Weights of a small GPT-style language model, trained from scratch on English Wikipedia.
Size: 21 layers, width 256, MLP 1024 quick GELU.
Architecture: RMSNorm before each block, no biases in attention or MLP, tied embeddings, normalized queries and keys.
Training: a variant of Muon for these matrices, 298M tokens, 5094 steps.
MLP neurons of a small language model. Each row is named by its layer, matrix (up: input weights; down: output weights) and neuron, and shows model dimensions 0-255. Each number is 500 + 25 x the weight over its row's rms, rounded and kept within 0 to 999. Numbers have three digits each.
Before each neuron's rows, "fires before" lists the tokens most often just after its 100 highest values on Wikipedia text that the model never trained on; "fires on" lists the tokens most often at its 100 highest values on Wikipedia text that the model never trained on.

fires before: "\n", "\n\n"
fires on: "===", "==", " ===", " =="
L6.up622:488514508506518518463512567474485506502464506500511535543518489496491536503510487508492476564514509530478514524523497498527447484483511490503503482515502522502546511509550502504489515531526454505521508479494553562497562468530465531518512446507509493488462524480521492543472500526482485530502498506496462492550483520456488540478485452519517494558478529450538546496475550515473548498532487463490493529489496516492448530489454476507521441478502494507501482477482524532477464461501464514495497504502509476483500496501557479477514480486474475521540520480466487481442526490520494484492491499471458490489523535464519493504534501489515528530510505499486518499493503467453482507545469544532516499487491506495476521461511501525482521517492526504475495497494517487518487494486516
L6.down622:467531469506489513518455519474455502517522513452536543489507465521498508512517496489489556516559506489547489502502506481529484478511513491503498491522497494520547486511489525471477509499520540516472493494516506523509524488505485484511525450509453483490525511479489468517489510565504479537533460499476486500509503490465478519473490519486516487491497497495481510480506454504514518472515484457509523470512516498520492511437505539491492482485497523516509533492549487543476475515505491484523496487437536490493481476511497497466501544518498512526493460489518513468444466476491524512523485494502515484491500586517439498453516482470531558481548543461483516510470477493469492525527514477515515518540478507479508519512509500466456502508470519498517460503492549485477521540555549

fires before: "8", "0", "2", "3", "7", "6"
fires on: ".", "-", "1", "0", ","
L17.up120:463494494474526513523493523487535498501491485505513481460476539532555534502545510522529532479534527505457493416536494512458517490503492541481523512505525477461525482507516480503437576507468466563561504502495532501490512541469490493503480517465484465524505492486551499500527464491502479516544494522512509526501471500509465532473497503512491495489522497525504495503538509488461472434515534512524494488532507473479524458519551477534509524464542485497489536489508521532501500515542518518502473511465482493457472495481512483530508468493499518534527478533518507535467465517485470470489473509537487497506498490497472491525495514466499543492472492464517498518480520508471494486492451514539495522503502503503478508484516516512539506516506478550508480465527487498515476540482490
L17.down120:483462457514482545539507489506496473452472479490500488534519482534520500508550508500549477526501516477482525517488505491498513495542545478507474510483505503464488491514487540493509472521480471526506545543505468509483497472520544489571476503521488501489493481468553517504481511534512472509488500473512480526494469486512486540511491480486495500474489464479511491525529533493525479496525512520490504507514522501517513472519468499500491496505512471506483501472542510532529493507500516481520514504499459511491505486474528503548524465504502535517488481493514489494473517514455465488475507520505463504504504479499446517503408504471506502530492518514513501527529493497525515507469528489494495537511529493488538501475476512487488468466483493480468336501462512502521473481496469

fires before: "| ", "|", "\n\n", "The", " The", "=="
fires on: "\n", "\n\n", "."
L6.up119:528501507495484501507471513491481523462471479511530497468471498502510477468488497487456510499492510465484508497507502475490527536461495499465502483499516538502504508527481482496495492491489494502513560505484461519500453496464496466485520530502502502471519507489516495506493469521523488512516522442544460535443499473498526435527432484520548483549480494458479540490533498509521505543490499524459494508556454471488499499468485493517509496488501502520470474475460465486493505512507470497440494534527517468547530548476540505438458487491492515484489532481480492501467531473473530506544519508473500505494529483572479528495498484509500495493478517501439506452485518507520548534511498503487547488543536498446502511492528494507465484530508498511482473471491499512530486520484510
L6.down119:498529517500501512485471525481467501486459506547523499520443510530478477568527479514517503501481428533494532487426559509494503508492489526479463487528479490497503521536426542538525475473523523467474495524464505502529487493499462524490483494517474494496498499473484509480451459508487458498490441475519489537458502476486477508488503515526463506501538495468521524508488531515461516476489498534494514533491509505487506539491511478447507500501485534530481452509503476530478564542480435490507463512486513459490484509503469461520481505451505516516510484478526518505475494481481522489533512485494511522521477489485515536527508500511489529499458505548524490462512471494524469516490447503480521515484480505488497525505499493518462492466484493511477498508475547523518526508494491

fires before: "6", "7", "3", "4", "1"
fires on: ".", "R"
L14.up382:498502469484496457516498520487515506481497478508472497496479495484470551495523490455466527495489452483485474504507498456490509522507541487525529550502512505527476511513467565507481533506535528488517469466477535468523481473525530561463500469491497511469500489485503495515436512520506482473508472503522469520483500443510536518496476484462503520493487528494508488489528520530521512505557462509496514484451516482522467473512520486480500512507472536484459516481470498469531511519482516438461512515518543511505494479520499533518513480467492439489469449519517537524508526546511537504495518476495551497533492477501551509542506497506483509515540503500521499528482516507502472465454489510487491465509502519500529482473508501528459531493530545510514556544454490531496533489493519
L14.down382:488489499484502506541494483507518519503534504524509472527515537519530488536473447478468497451478533480502491460491505481520500473467497499463510530500468490502497510512512467489541512515471517505535536500460541470489497504504465498490476494526522461471516472506523437483555448510534468462519484468475496525469502493482475497495495520477513479441474500478526514513510520505489481517510515509469531493489517477570547558520474488526477513514511504518493498469464504496471517515484481520517470517523480542511434529511513508458497492468508528497497482479512513478516550516488519461507557507458498521479528527496488467523481493484485498439502490510505484534493474524510492499430454487493534501519525437523499511510521510474500480499511486506435566507495481459505484510485501

fires before: "8", "6", "4", "5", "2", "9"
fires on: ".", "23", "86", " b"
L17.up929:520517516481501517472439483509528506528555507512526532524493483517527516515485517474497517477504519490532500489505497484501554486480519527522502503505502475453483539457491487539488482535484481517491509484477562483550521487536530460496499526527490549492523547539543469531526488486505484523547520508471488464505493464474506498536482504528505511500489489513521482523446476475452523501545485504469499517474510493513533544517482458495500520562492532494449468533476484496480481478504460484464516470512500434502470459521455499445500490516495502492500536514482534504442534536479501533509471518519495503486486491473535521525537567454505531508529494517513485481515487492501519499503491505540508469484533462503493515509554515491473523484512482509519514498504479527505504492471508
L17.down929:492480490516524470475475512504519502492509518486500444508491515525471491468552491499475511527517472518508499497541489473509487514486482461478470515499480520491524497541500524520472486486524481509474485532523484518487531549495510520500495486511502515483543455473523501510517511519501454500469518512471501487503410522505518501499506493457550507508453518514478430519479514457440498495512474446534508508471486502526515505508490523485552467516516539521509511470481495518515504494516505518446507511460507524478498444511444479458484464507535483527519478554506495512479431529479494518482493503537477450527500510507554498504525505476516533484516526486493513490461517521499478503501540549520522481495515490526512473467506517502541516537480532480530423499470520486509517493500513

fires before: "\n", "al"
fires on: " |", "|---|---|---|---|", "|---|---|---|", "|---|---|---|---|---|", " | | |", " Re"
L8.up568:481483466498495496540531470480507508548536508516501515520518501531525463514536492517492497487497488506530497493470466474495490460525511524483481511478526509508552502527536547516508567480479488467502530513469515436521475461514454497505481555523510505484500557468477510501480466485512514500503493509506467516532490470526492514514501469535495471438491515510483521500503499482485506477521532473533506530534479493497557487465550478528446505494535486492522468523498532494496504482510530471511473502469480527511497511474506518516461500474542483480542464488501527474473495480512472539471479514454518453470507482542493507486496536497539489538487519461496501497462475493466463526449508484498461509505511462478493506511519442499515463482503478487483515498501509449475450550501525
L8.down568:503466529482481534528492481475497496538541528514522523480538460500510501536464435464548489501474476500497496478517484520550510534530559489515520490437484521499498509487519476533467492543500534503501558515520459469514475516512489457508454496519515473518524526444495498493505564492505529470516451512474519487516503498511476522491518542528508469499516476500499499522545451492476506443486503492526481497492506492478504507500520480461479527467502511507502459489464495484525480477516585474470517499493507545525497499514513469487497507528531471516519479460522516501502465496505501492503497496521515506490485461481518498542505562501523486449491476526520510497502541503475507491500464464528483514476485455502493525504491498495517459483466512503487455499505511502555450528501510

fires before: "\n", "\n\n", "American", "I", "The ", "v"
fires on: "\n\n", "===", " ===", " ==", " A"
L8.up789:465522483509462529452546495486467521495502484498510552516512514453481519474489528456510522524544459531475516512501504481499426492507477497496525515508445527546524503511495521502511541485513510531460498557519509492540538515535461507509520502495506519516482445487521485522475446487514490478499518469498471535503472505468500519527502519521485474466503520513535484487439509502500495488532473484515489513511461488498487500492510527528495526431488474510475469481528465517515503494490527478473484494456500487500510500497547487482502474529504470503532501512510481492520501469497483533520512560481528462477498538525474514495507521497453516525539517487525497521512527510452517498498481449496504526512536442489533526475479523536540480480485521464495518460531554508467496525499470
L8.down789:532502493481517514507510504526510518531472488466530521481505494492530488495468556445499459564487484537495472558481474496526423509494505521544498499514473496518460506543509536524474501492488509492476467537507496516538467527490487478473507547491482509498499475488529491523490505479506509446531496476475483510490467495446462491478480473508497508540506499531522488491529487482501528489511471449481539513472475450483510523495500516554466473502508466491494501475526493525529483478493501499469542507525554517520496512495486529518492473510508487508504476524510506467496531465505503530528504476537509468506479562467440478489478470515491502498508479462531524561497475473499520496473512494492467547541506471545517500528488523482502462464488515517504516511531496489474473458500449

fires before: "\n", " S", "\n\n"
fires on: " |  |", " |  |  |", " |  |  |  |", ") |  |", " cons", "on"
L5.up811:481469504491529519491473534473482517500511481550524476524478494442508499511518495534521536526483503516518517504495535498504506512525500447459531503469504519509491479498499511494539459456499509461535492496522483518511481509460491500498475509547506502485489511509515514493531507518521463539490489479499489513527496478531521516508502478491476491502490521442481505488478531484483485507490496464480498549516482475549493532470455451493481448533551505510519497534523463515490518491474406495494516533512476468495507519471495452525539505497496479485515536451453465526520531530485515504528483497465547488485539489507510515530493522481497534529491482488488500488441489480479499531504499546542478504455471509438476519519520519511494511486496478525453489443523488493469470533507546
L5.down811:464499527485520501510475507490485500529547490480536481503492483481500490533496541445515473545493476500493488511487492494459527484484494501483508483530478478510502471491487470536489490494509519517510463462528499481488452552473488522517511539510482459499511500545487457482483554447524478510466508518511526513508517439443487485488505536527505483494465520528494477527482484515541528468483469518486506464499506504500484522483510488449509499539501522479487479540518504496489497521505495482499509509506516504476533529446424498540484519503534476502500483465532542494491485499484487495480491469524515534492514522472511509500478476465453508485507517448498489526525480457476515498533470533540462566506438511469464530502524462481497456517522486469520533468508545500510445486476501

fires before: "1", "2", "ress"
fires on: ", ", " in ", " act", "er"
L14.up880:514506498508474502493509508490507495491523520469502479496510525498494521465465506541495506527506465471495535507522508501515520489503487521472520581534484487526494534488499531482495580501484525534555525473513508498494511481538494500539505524474519514497493499538486470510482487528499530496488489559460506508511494490471518520502522480499480512487517525485498464593475549531442472500484514498499485479491503500547515521492490520526508538557505503490487490520515534537496559502515483522479517474487489466511482470511540499533465451480541515530511495498521484531522499498499464481486508487454522463472533473532490495507536491501475479502508489479553496478497521521552507462491498546522525519534527488494487476530477453515514456510465512508494507500431507515501464457548482
L14.down880:509497478468499541460454530521491484506495522507528481492552504535497507509475500530480509490485534505478480453489515507446506517492545505523500482497500523516462558486497500505489460521511553520477474538468487539528496544512471490444434515518499482494470489498467488505525491547479472560517471479488525554552469480528537506466479500523542496489519537484483515493500489495531483504500509502513487516512509507493482469465530458483515509508490498504499475538518489463502454467500510474496486523511523493485483529500504479473468508527526507498521459468433532502441529494501518475502537471508513548514510514467452519469507504539530439475495466511498513491444543469479486495532474495501484465483509476503492519504504501492494457469468486507477489537518540494526499525496495

fires before: "4", "5", "46", "45"
fires on: "1", " ", "| "
L12.up605:503494506480515452484521476501503476527489520468530523490511473541505487483547487498493483478495565501522525509497475470473503479496484512537512454509496518482493509469459553496506503493512488497492481514536529495490505498498521508515533515528492466524486505510516470527501513552482520509496467501505508526517516503447514511543506515507512501509502511564550509542529492537513492493483453469487463480520470458448490514510513471509471545500525517503475502514517513484508536484475465460489466468470449499525448538480470490430521500518446508463510501503509488538509509470496507485472507479515510497447527483459496517474550467497488479485524492492477501516509480473511475498509464525458487477517421490504512502480470479499459479460490439467521467556495516478463513514519482
L12.down605:471508535435449507535519500506483475515530470510511460517498487445503530500527484506494502496473488569485503529483499499517470518517444474507495502477507437465497462506512494465509533472471512458475490507482500536503542497473502496503515542523516481538520514478457512481490484510483530558495530471500507482518518488535481479509532490516492546499462513495513531478470502504501521492464482511499532530532521478479482499521536497495511508481535517500493516555503521486551501526545501440518466492507535512506510505530501501535483493496527482505514489530488497537501485513508498523511477518517549507502508499492507464461531534495465549521495479483452493508548517497509491414501497451485463531506494507512465445492533480473452497507487471469504516490548487481476525518537486

fires before: "0", "2", "4", "1", "3", "5"
fires on: " | ", "; ", "-", ".", "ac"
L12.up75:539537520465535466479516483487507511500471520481498505484509487511480476488491536545488497506509461509507528519485525489521545494407442482510498483518500530524531486529473501519512549496503475520556513504515469460472456476481523489487463510504485517494452494508543518496499506507476511501549512522548497501510480493472488492505521511482485535532447535539492510495512519508492462542497483530468525527462485521523500484500507463526516515520483515490462528476496506530452489515513502495526482506475486496550495483489495495503453458491536526503486523508536495450504555562487472501521514498492500525465527507479496522494517495479485499484463536503457518496506493526469476479470518528467505480509516521558488462449519496487496489469458537522463486475512563498492500454500516
L12.down75:514473521507515471543463487492505502498540507504496520472489465531492488526511497500496468502516484493487477493521503502488561526533514525488518501534498528494498478515529487455496501563506511497482486475506480494462465504511521537504509523521500547546510498517541483522540533527501469521456518474508492503470473461528502519489511493480520500485520530464478501512538499492438518467512498559486508526492527491536547546527505523496494453517489476535463540477541460485486494486503497529508484447501497556474509500527524481443463485468537520497511495513527513429507498482499488507514481498459523479461540496556466518489468527509531461502479557489495487501496492473514460499467512496517476508443486467505516520503496499481471507515451489511559505528470478529502471473519487

fires before: "\n", "\n\n", " | ", " | M", " | F"
fires on: " ==", " ===", "===", "==", "mark", "a"
L16.up330:496489482536490523476504497487449562483481505492506515462500490519495519495496494451487521505480488484498516526489519517503458495462479509513502531550506503495515486540493457523511522473498533534501514545490515473491501549498522481508472501484568489477482466526502479546470505513539507544492476491461499489556522502478483504492508441475465449524494482509517508479522508535499487504553513482503493492514490437534511504461488473530493523511511504468513537510487466460503452438528507463489563458500531535508503490460546528488502445489506531531476460508479505494511500503473491498506501539472537497505505495514445508497509515532506504504504490494520492528492466533513502532480501528515510482493470510587483526487482497542468491485490476504466491518509519457470475515539496
L16.down330:588526490543520465471492440522467488552422485501490470470471516500489482509517510509528508503495507524468517494457448498526473501500486487528531487444521556521508520497514505496510531507471488513490498483492580475515492551477475530479451479500486472493518536521523509488525518486512520490458457489532486487501510473522474512463491499522484510486491456459519484495511466506538476508501493486459491512484504521469520534526547503476524528504480540499443497491518511519482522519493462513501452529479546523504466536486514487551475483487519513495505522499458507487496501511487500482522519523511469532488491510480478541521496464491488449494489535489493476489487487462476460481502498445549481486529550478532488475508508513481505519502490493502515489474515494520522496497495518

fires before: "4", "1", "8", "2", "7", "9"
fires on: ".", "76"
L17.up898:453530462558533535487472472516492492498566528555545543522502440523535479513537499472485513537559509487500510481504501460496516483528521494468503531528502529500505522520529502497477525555537484501484464492559472480558472489487534508492533518481512454515496473472498496503505515503516497481493528535504508512508485490507520509511515491475510432480468468511526483497492527452501452548509505516543480520465497477464502464528537525515474524491493520473457495482525509489487485524469508476530504446467504530524501492488465499498477474505517521455513475491530511549469527500524506493491450529528505523503501472480503520492507503493502519523491470521530492521500486495482490517478496478473489441528459482488493488507486480537528502497487520523502521462445481505505499493466512
L17.down898:517460506483463452471484509533466478482517519468462449534486490500482477503489473472508494482483479547509496497517511475499439508489529503503532486456497497512550504495486511458524463470497527500505501452475530503482523497477519477487509517499532510491512535526449473491480467493532487474520535498530506503514476483548496463516453459479493527518504464471519467527495486494499519511483497487481519480526507531536486490520546532522531458506511541535505486507489526519492534484500540507519531519513515490500473467498474538465506530514494510471527480484446504457521523502519538515534494522512540554454491507515519492519504535487504507458488533521527517485479561541502430540474484514491526497503530550531450473502526519506482467488492498551515510481508537473494495495479485

fires before: "ist", " on"
fires on: "olog", "a", " activ", "ric", "10"
L12.up559:509510496499464496487508475498485469464541534507514488503455512488456507511519523519485507528471488456524516503497515544472484447480471501504524482523524467513493474479504458428490490527509539511490509492513495500518509477490565547497496444504437531485494473502477502491480508507503520485520510495442483514518505502509523481531502482582467555490511484495511458489505521488432491501529453471481533537519499490494459511486513478484491485533486481481460557487513501521516514487525463477476511526491479506522485498538529492465532475526486480551509476538446464507556505518502541525471516482492472498499499546502492464515495460491520446508512490523471494470470491519513500496564468487513495488491514517511490496461505505505520491522504474482492489469456490526533510477490493
L12.down559:472545493503477472506530514529529491496468514483505501479495514490493535495511519481511525526475526520554524481458460527499489475531543540501477512513547489535520494528506547518490521453481445517517480481497503501484505530529508470514487506481581536494465518514507522477522467508490556505486481518506532520492537499499488509492513502448498493479527526512455508543488473462515485528496494516486533516514540531504517471517499511476483471471501504539504478515511551505481459491469526491517486478530485501488526460462500488474454526473474523463518447463480473548465486507463475472512495532551472524475547495516506505467528467490480490489498516485504528524497513484503492546476514514482502494493468557538484486498522496536535545471510508489492477522505518562513476511505539

fires before: "\n", "\n\n", " |", " Total", " and "
fires on: " |", ".", "m.", "; |", "otes |"
L8.up648:501503494508475487507499495526442500457456483478537457469497484500478487484508489506491503560516473495529506553542510520494510511506520498493499527536536503491513462459485533451502518450526496455560512529483502519466470486462514535554510488522481515470510509513502476541504478488479465524513468475538476485532473509511517503532464478480525488520497494531508522487494507482509467479515517466488513503504484500470483518510481492477541473531488452518514493487490539540474516483472453499471466502537525468514500512511504563463496494489490427483470491512486491506426499512496523488496475491504528470498486489511475475485496475457523472478498514514494543507518522528525461461508529495533529515523526482487453519503517483519530540479516530523501461472540505454538489514513537
L8.down648:487562538503494515547509512473521500540472471456519479467532462490488516510543485461542485503520479557513462505493498515480470519492489468497471502455516500503502515492483524515495447500500509484521497496480519504483459481513470473489512474524489481507502490497469477504488505485518524491509495499472484510485491565455507507525481583491476527493498525505520469491503487454521477491478524526476549482522490471497505513525475487422487531515542513513499510515476485548482487556496473514514475500470563488506486454483490505512481511468484451542542501546479503497453543460538516490436515514538513488486541510484464511504474488517509504509495534478476505506522495493505516523500504486526543521517500519478490546505500484497471507529505501493488463502520525478548471541518460

fires before: "\n", "\n\n"
fires on: "==", "===", " ==", "ist"
L8.up813:549492490526490459452516468557514501504548503524527503494462517456480517486464548561466461493502496502502524494481519449551468522510531503469519512530487492508503475520522514476481544473523538473510480467479488536512504512537493523479493500471520537482539491537505452510459513481480540512468488530502489475514486476513497494516501516511474481495485474500498554504551484517534500459459489515476507497528513499462474502488469510506540533506505466529500535512501427499516482469494526515482525509519547516510505489478477457492476539528484500508521515505516517511543501480458494483531467502523467538464518452499494515517498500492480464491488498485507491537503471457434520486493460507522515503461471504503455518500513462492508455488519518492504501546500524516451517508503514
L8.down813:527507506516534512504523464490514517508457499519508493513545490527512492472544553459510530512503486546502507508491481457495507485492501491468537451544463521511502528515507494515496500493506447496479430518514496529467489482478474517508455517551513455563496515494452479520532495519517490487524532497502464497464484494481500513453448489506461507520507472472488500523500529494517491492493519452512511482482485507532524508466499505480509478487484480454484499498454516494509472467528502496509512532515510485472492483526491472498493472530516454497484513504503448480537501506498502519502486491549497519512534477510476539483506509470474502476473510465509447491550539495540506464470509459502553494473536470482506515525488523555505426484452540499525467485504548482500490533472489

fires before: "2", "1"
fires on: ", ", "- "
L17.up220:467485518517499459509552468497496514468529541463517523462506500492520512546491488560462449519532478501519486545522525476499508473489496502485490499527482492539516507515499499502494499451513471491470525470486466484534490530469509494499514461518463514475499510516520483547465518505530523495549498506508493478493491485495553528551471489465511522501531496489486503510490544504500546519473488489499493461486523503490479468508550510504504522536516524511512505513498482521558464519502491478479486491492510469535502513560528497491493521545451499529534511458460550494494477538470484528507519488458469513498460507492495462467530544566501520461511488492542492506516531474453515501500475511494495445541513475541443477470487498511495513491475516481463536506504486510498481496502461
L17.down220:504528438499483516526530494533536500500516539487533511518545514456533512500495438499504511498449489472492478474498455507485518475505505498532496426533497502531485528481512515457481475530507528501500484508494473486481475526472488476510534465534519481482463527500485501500514471505469509498449517550484525499505564510488527461528502494501504496517461525497547474485502524449518485517475497481466494447515467513511550495465513512499506505537477528506504522527495512470441466499492510528505513506504505526513476469486509489498491539491467500481514490487524530516505509514484474481484521451464542518529526493513444526496518484462524500527546497526516472475479494553503499503510485493535494533466494477465488507515493552524512472472522499529477563491472496483483463469536458

fires before: "\n\n", " The", " In", " During"
fires on: ".", "\""
L14.up394:489501477505467496515521522488529521516447477486528514519507489489496524524530512503497521541524503479534465470529494464519513508529521480461508484471465472501493540508490519476513514458526521477503509483477528518488461463487494517535512490542521505477485507493479492490497490481495471523474455455469491466478487514512542505536450514480493476531488473441522497495489523476498509497482522463490513528492508503508503518490475515446483515511529493489520517486478511563444559480485453490478478486563537479508510519510488527494514536498548486534511466490476533496420473463518541511497486492513524445483539497491471504492526450476512503453457468497441529524510511525533488459511495486478505528476513489448462518490534471475507495511462521515503466483520505475521491507510508
L14.down394:500592485497483492516460481506498482516454501468508525479492499501504483490450472509510482486499471555514510474499497503493497456501482518483500440506536511498475512510486525473477501518464519477500486484467516509526460463505478477496502515510493488525486501476488503516459494450515466506504486535474466505459539508464511481494470519529473550538437489523513460437534508472492480491496510501475535492506512528513508525475530477469498523506534472495502507547514507513446498523501458515532478476481526500541487506521470518511484495478484505523507501516526518507456504491504542418452523499484511481487514465531471485530487460484527499502467522500525533499517519494517478488508467500518523567509531488485511548475526487517492513513512494509482426498500493467553516542504476

fires before: "1", "2", ","
fires on: ", ", " September", " March ", " May ", " September "
L4.up16:543520481507498536494474498503527513522486514471523478516473499485533521500548493486539512510456496508511540539509484468524497460538520496492532469496512496549532541489478511531523558511502479544522497465494486485481491520503498507479524529525496476479454470454472513489506474483565556495478465511475492495505494478535453539529491512478492452481439527517504520481490484510508454490528462472510530524496518493522566522479502563508494490486499482451498474516466490551497508452470541492512506457521481548525466486505467516487516499482482480545516524521511479494524515520517479520521500517505499487500509503519470535455511539514534492444517484469496506505468460529548476526516499497506477502525543490497480526498489507538483478484497515522525473543475504509490487488492476
L4.down16:512524492455481530501426484504497498497493502444508499467477526513529501503491478526506507514498540515492497546530516478470530457463495520497543513533474526527477534501476561507497507529538492525518467457490459480559495495523487562444487465484498477474466501504478501489493504458523503527506489512457528504500503532509520511521489482506519494493510459505545491524483485488466470478486475483486492498478531480505489478503464449498527507555488481474510504541505467505497478510491517498482497513508482496506548512469509522502465438539482493524483471515490505515493515513495496478505564490465523477492542494522468507476514501503543516487531497460475484504455475564461517492500486553508543493502485518511443466502458521529553508474498502524482516505480528517511498467493465

fires before: "\n", "\n\n"
fires on: " |", "|---|---|---|---|", " | | |", "|---|---|---|---|---|"
L5.up781:479487489530482503517467485468473530463496485473528508515536493468452492549484497518514485518500491486508506479500534489538492499526535494496495487487508491502540514536509528546460573459511459452497561497537515481474497534494540576506474513513497521499550524506532493510479499509520467510517447516515485489475453482474469475506497474473484486499504500484522533490487520499490531522499499505501492515489518477500537511469478524520479529489499496513504501538503501496436531476495548474526544505541514517538487509529529469502488489495506475474487491438538533525480498521486504474496505464472511483478467524484436513468497461529518516483452477475481511462489478529488461504480487505462495492517462503483484527521496501490537528495458500502457461463511541495492461496450504
L5.down781:514500469450507484507512528473462468534538501513488495501515465502503482548470485526555494542510499519503504544543506478556506465562525531450476496463543524514531461495516493545493490480478521464505536485537499486485475494514562562550546476515512493489521504438494514500499497523499530504474502512470494522496515496510481504519554480515517499497485505462492472491504523472523483483513499496539517452502510512486493484504521438471496482485497493492478510534490493497460482523519549515540503506499548539530500504508477477523517501505522444488505528446543486527540477523474515498487458482496506488499498495522484485477454519489477530483510519463505470484541498533485491486510489491518514557510482520487449493510470486482441501512505476465482497467502512509509501490519535

fires before: "1", "2", "3"
fires on: " ", "| ", ", "
L8.up962:489497523477518478491466491524485524481499483502495491471500481481499500517474448517539493500500472544490474483523494502521524465481482469497515517473470504499506535471517503503474468529509506535514495481472505486512513468525460466519529484515518539522447461536519478544497502465476478441581463473521470522525508517498531521522486541497536501496486492519478497492455509480513515487505504516450518487488527491518569514492502502521493465513512559495476490465516517514509507481528556490505500480503498502500485538513495505519501496521434522478517497483461497497508460474525462524535519507513527483493526469449542461523485570493495498453472483476493490487487484488474537494481485496517531498528503521496459480526504506502545478478469481485421496471487476474527459548524486
L8.down962:493470548495481496530505480502501517507496482475500532535484502525477491516477512512509511491460491503477478531486493485483486490515508475483480499432499490494513517492516500501471459548475514486479499494490504510506460514497504476491500504501486476475521504490516542533488526511531522552494503471485487492478524484489481464544494468515520501492496441469485524492524459508529487478454493516502496483459467543487499541509524505525512503541477510517519517481531465492485557535462488508444604514485493507500505460473524466538553510489506541490498536513486485525504449484543506508518472502454529561517542477497510512536530523473508454547488479504480532483493494497529470502533475534474524488484497504487464525472472461472513517488514480486511453478448487489481499519524441

fires before: "4", "3", "1", "5", "8", "2"
fires on: ".", "–", " | ", "86"
L16.up658:536521481528469497476521579469480483488485515558509514446530479537492469517515496484524500497544501475514518549463535517507559507500445521541517494513494486494509505519480499502517520498489443547483486481467495518444457490507499481491531492517490518475498496471513480482526491506482495499512460526479517469494477461507485471508512503493485569505528454555495429507540488505474529527529522513478483476553502513557522505514450545514520507525499533471468519502488511469538529511491502537509444490463504513495452458473510521525482475511526490502513521492486488488489448532483522502463472504479490451481535507525484511521527524516561500513516517521479495493525475499517498521493486504513490509497512515470495491498508520524516505500459517509507509520478503465525499524501471
L16.down658:493454534514521517487476497447485489514503492499497514553518472553516522533513500463581473501514486545457486501531463500485499515474501514502475477510512517473546519505534501526507550508495486512501498534516500538478496476492521559492507527488515522526481480466491474500559466484530489479523474512509473484532487450549530483505517523420542516460519486494490499535491527531479450468482478531469505514501504500507487528532497485490490477519471484514476550491474525466519454505525543465477506519528486516521478476569515447472461485539507493520501487498506528494521543524559504549506491497498516496487523498511536514488525498493491478519485503503519503477471499552492486485504502513506473463460520495515485519491515510492530489500511523514485433501486498514519511523507510

fires before: "1", "2"
fires on: " C", " June ", " August ", " January ", " in ", " December "
L12.up797:489520459520510515477455568477557524477539476479505507503493461548551522535509481532510502521482487493512460517510474458497520481487506512449487508530505497502506490550490484474519484477473491523494506467442463512494501541511474452498491507514519542459453480476472519515568494524539502497521497456494495489499506490512531511485469449540475495471520488485512525484517492483482514532529496490498471471503508473508492481495501485503496502490501488455472499496480470515542493503505451538484501457499529459511517499507522450505490460485489455509502506514508495529496479533435488478492507523551502486520553488512522483537518475499488518453518502487523529475513485489468501509508499520505550450480499453497499500485460506466478495485491518518507465525511513548450478512462454
L12.down797:487514510505495445516477449493531469514478512516512473484523497463529479501483509497514510543528516483488490516514497456519546440520475491509500494518497493489503480508469478476509574500506520497513486476531472472506507534465549491478501503525538477483524509507520453532500532513478543452507510516521508517519503507499528475505531504489467551524483475518455473464497466488505489475524514490507540502506477487521497506505473496501519490521467475519495489532478473529496458484514513535498468484501497519478484524481523537497537457461493473472534485547499477461563469505432483488521486460483512527500486535492530512471496486509530446495509474515544491485526509470522491481507542491514532495495523477485452482478466572502534531473503492502467497536515512519569501524471468